python train.py --n_layer=16 --d_model=384 --n_head=3 --n_kv_head=1 --head_dim=128 --d_mlp=1024 --vocab_size=8192 --activation="swiglu" --norm="rmsnorm" --norm_place="pre" --norm_eps=1e-05 --positions="rope" --rope_base=10000.0 --rope_fraction=1.0 --qk_norm=false --attn_scale=0.0884 --bias="qkv" --tie_embeddings=true --parallel_block=false --extras=["capped logits"] --init="trunc" --init_std_qkv=0.0271 --init_std_o=0.0 --init_std_up=0.0271 --init_std_down=0.0 --optimizer="adamw" --lr=0.00133 --lr_mult_qkv=0.5 --beta1=0.95 --beta2=0.98 --lr_head=0.0147 --grad_clip=0.5 --warmup_steps=454 --schedule="wsd" --decay_fraction=1.0 --decay_shape="linear" --final_lr_fraction=0.0 --batch_tokens=131072 --seq_len=1024 --doc_mask=true --train_tokens=432300000 --steps=3299 --dataset="wikipedia_en"
MLP neurons of a small language model. Each row is named by its layer, matrix (gate and up: input weights) and neuron, and shows model dimensions 240-367. Each number is 128 + 24 x the weight over its row's rms, rounded and kept within 0 to 255. Numbers have three digits each. A neuron's up and down rows have the sign that makes its largest values positive.
Before each neuron's rows, "fires on" lists the tokens most often at its 100 highest values on Wikipedia text that the model never trained on. A number after a token or word is its count.

fires on: "d" 64, " with" 35
L2.gate578:123130114144117138103105147121177115129092141150134122154151134109128142110140142145117102098118139132136163130136116149126069146097139109117130128133153110111142119137117129156138109159158120106129151170168093157166092126124122125118128113108127127123113140126117151117118135098192114157157093114137157104133144113113129114130120137183149130175147073107092109128152160076143076044142
L2.up578:123137114162115125120123133130159136140127103067107120131130156136121138100121133131124124110153099113118058176155108102080141142148123126129157161105104121106153111128124120104125110149156107112108121142144113124080154203159108117165136164135141119184161154141158140115147095169098108121133125153104144108173130107116170135126084130127102146149187133148136135116150113135118143134123

fires on: "ir" 34, "y" 12, "ven" 10, " Great" 7, "e" 7, "st" 6
L2.gate414:146097114124133175149140130103157082116161125113095132132105094157149140126136103114109151105126151144103114150135081114174112091100175115150130125146161138130145125070128144149101143135102150140149123133148133131133116150120084110138149102125158128144117133108154113117136109150053166127140160174128185092185150129143151102113099111138115095159088152154112165156139137110136139123134
L2.up414:157118100107082114141131122089157127160139132116087120134157104133169160115134170117107154124156118134114142121140097146201097115112138135141152143123202159099110141138148124131140154151152132122153101135167141116081142158102126131153138161091134122153115152112101069100093096109131151146148120135080157106154124128120126121143105120117078148090091092129135128135136105126139119128124

fires on: "'" 22, " ===" 20, "===" 16, "\n" 12, "====" 4
L8.gate129:117138106154124133101134091144150139160141114133153161162160142178116143107134157111153112098117145129150102103134050100119114102162111159119114139140133094121148142113134124106144127125149136140148096141122081132113147123093106119145088136128156185111147126116108153131094131144149160158140133144168082107153131094112095105166100134144148103093136139117104125141126164111133124085134
L8.up129:105131114152109138138108168114119115099143124111153120140131148103118132118106117132153194111151132136132099077114076074107128128102142157177140143132126111105151138084085117137124113115129118146120089170136102104145130160091135115131103174127120124127129147147140120145112132085091114114103166118130116197175129103142127127119112157137132086119148185144107118147150146112138140137166

fires on: "ha" 24, "u" 22, "w" 14, "e" 11, "en" 8, "y" 6
L2.gate715:104106159100148108200111102139155125112163156101107114114166070118140163146137115130129105109130166114098144132146169143128124114155115109107108133155123119109156161110104108150135123153105128153169147184149127132119161110145095133142164101110138170122140102125138147149166121097111125152125124145136119109135135140163142138160121069157156146121150123118090109084132109176096121098103
L2.up715:095120151100094123072140145119130090095125125119105172163137140141121144127132128156113103122168095088106151119135135111116128127146138106145125125112162130107125161115159141120167185174163161104142156178178109138147126094078159095117163117123121159140150127119089099118140129087141175168131089128109147116175119136158157127160181109113115142152108114112134124163128136109101135170123

fires on: "age" 24, "\\" 18, " \\" 11, "ez" 9, "ions" 7, "dam" 5
L2.gate1012:165119102121192094128120132128125176142131133115091132154116104125133125117104104147126152136120147097152154150134138143087121080170172133128172163096141165140115182142148087129119104147140105129102149169117105164153142128094121121121081116152122101166126100069121083099134127164127156112133140061132140101121133104151110106127108139106122176107155144127086142122131149178126149122144
L2.up1012:114118112086106143161150099147144124149114168153113144152147113155163117122094151108104092102111138120156144135120129101149140125122124123147113148125109145137101101112131121134136120123136097155123129088148129161117109147132111105123125148132130165136102138118123085123132150130084108111090134162118118152171127145147143136108143118103101097128130122135132126144150125129155132138108

fires on: "==" 21, "\n" 21, " ==" 10, "op" 5, " ===" 4
L12.gate909:097143119150114128138093105193170153148138124110093152148129096091114131152104167170131116128118136145114145132096100101095144094122106161129135101121137150101149185136131128162109099149150163109148157116143133117143114143113137150141130123150141119120159105115111124098127086139127115112176139107123128132137120105156138169119129169177164112122097108103093163107085104186138137091074
L12.up909:162132150118124131131129160092153127071152157138155168133116133126148149104141067186144147137077144128103131122134099144100074141103128137154143125136111105140128187114099108120114153114085143110131131136095103108120144137127139138089140162115157108101174127114126129138140134109088129165149150133114150115168115135141144106116099146139140092115123130129095119177137145117180120097151

fires on: "\n" 54, ")" 23, "===" 10, "==" 5
L13.gate989:115119154109077159167093159160140126094096149144102161122092122121118146138106161141158166113107115093098150135149176115142138124109134138159123086166137112125142122131144120132142098151160122074122102133129133109158125120147144146139078117157127125163120126097107101094121124168103099102098166099157174107118105146113076110155124174160145154123158134132129126111117088153102169137133
L13.up989:093078121115084152114134127090107109149106163161108153170131109116160132178166146121164110123148143088091100122161129131133113135110136117172133123124135165167101144132097125117135144175146093158143097133132147110066157167129130149111169151161121094146158131149101090136112183093128127137128080137164101176122122139155141084102137125128171132144114132144097126148138148125135138109158

fires on: "===" 37, " ===" 35, "==" 11, " ==" 8
L12.gate184:116125103100173167078085121133088141124154143133138143182151083100127144157143150105150147120127132092146106110103125148154151129084165150124132132147123124174133131143115164124100100126149137114154142156092126138105104131104120156115124145148107132136190157090128124122103154192131088082121093160147172113084118108121117137127132138105116117067080149119140140110117141152126102094159
L12.up184:083119115103115144136075162151134116132153158122134172154084116100124152125116134128134169147115159133151107129128075127138107167113093148130118107129106090123164156137116121163133119128161133110160115127151115129150080091082121129091105162144104110121160147134101103092131162160124108121109094112129124097145118142140099120133122150138133086115130111122123120101127146153153083093124

fires on: " |" 44, "e" 24, "ist" 12, "d" 9
L2.gate371:115107133138120160149095116148138183127135092173164135159174123153122129148127155110144097110140114112158128128156116123089117099099139089103144124150105125132141126120149123101127134154182193133150120129145072098110124135114149147124152120086127114180139142135132144130147101094119142105110126136117120125159179146090131117147086135137138149164122101136125134154167136151121100099076
L2.up371:103099129123122125159107118124110160149137160116147138136151129136194135112105163101154114121112105085096141144136110111091153138147125143123172098092098137099183152093131136083141142156118144144121128136115125128151138167120082134151102151054122129171118150150140141132135101129173155148114138116156111120148082151133101163115127145105126112202105153079130181096176117159138132125114

fires on: " has" 34, " have" 8, " with" 7, " had" 5, " of" 5, " are" 4
L11.gate210:085166117112179132099081139094097105138061146128112088126159151097076113121137158108164151105107122130102129114119126127154095153150158138163159142121143129094133126139107123123173167109147118137119136154152123122137116099112149133132113135130142095119127173144137134112112138137184153114139067135115085154163142122116096101151164103116133115055152125118152126128113147122121094070159
L11.up210:115081112143133122149095125126149145129182107083167148131144086095108137124140120168159142108151125116025077150144122133148086108142108140149128144106163138119111158133084124182173139098101107125103069128132111156150161127124107110115111176107127116140129146098110107130092113119117181136087132103133169101133145113136111168115125107121114128132122109136143129132144079181132118113166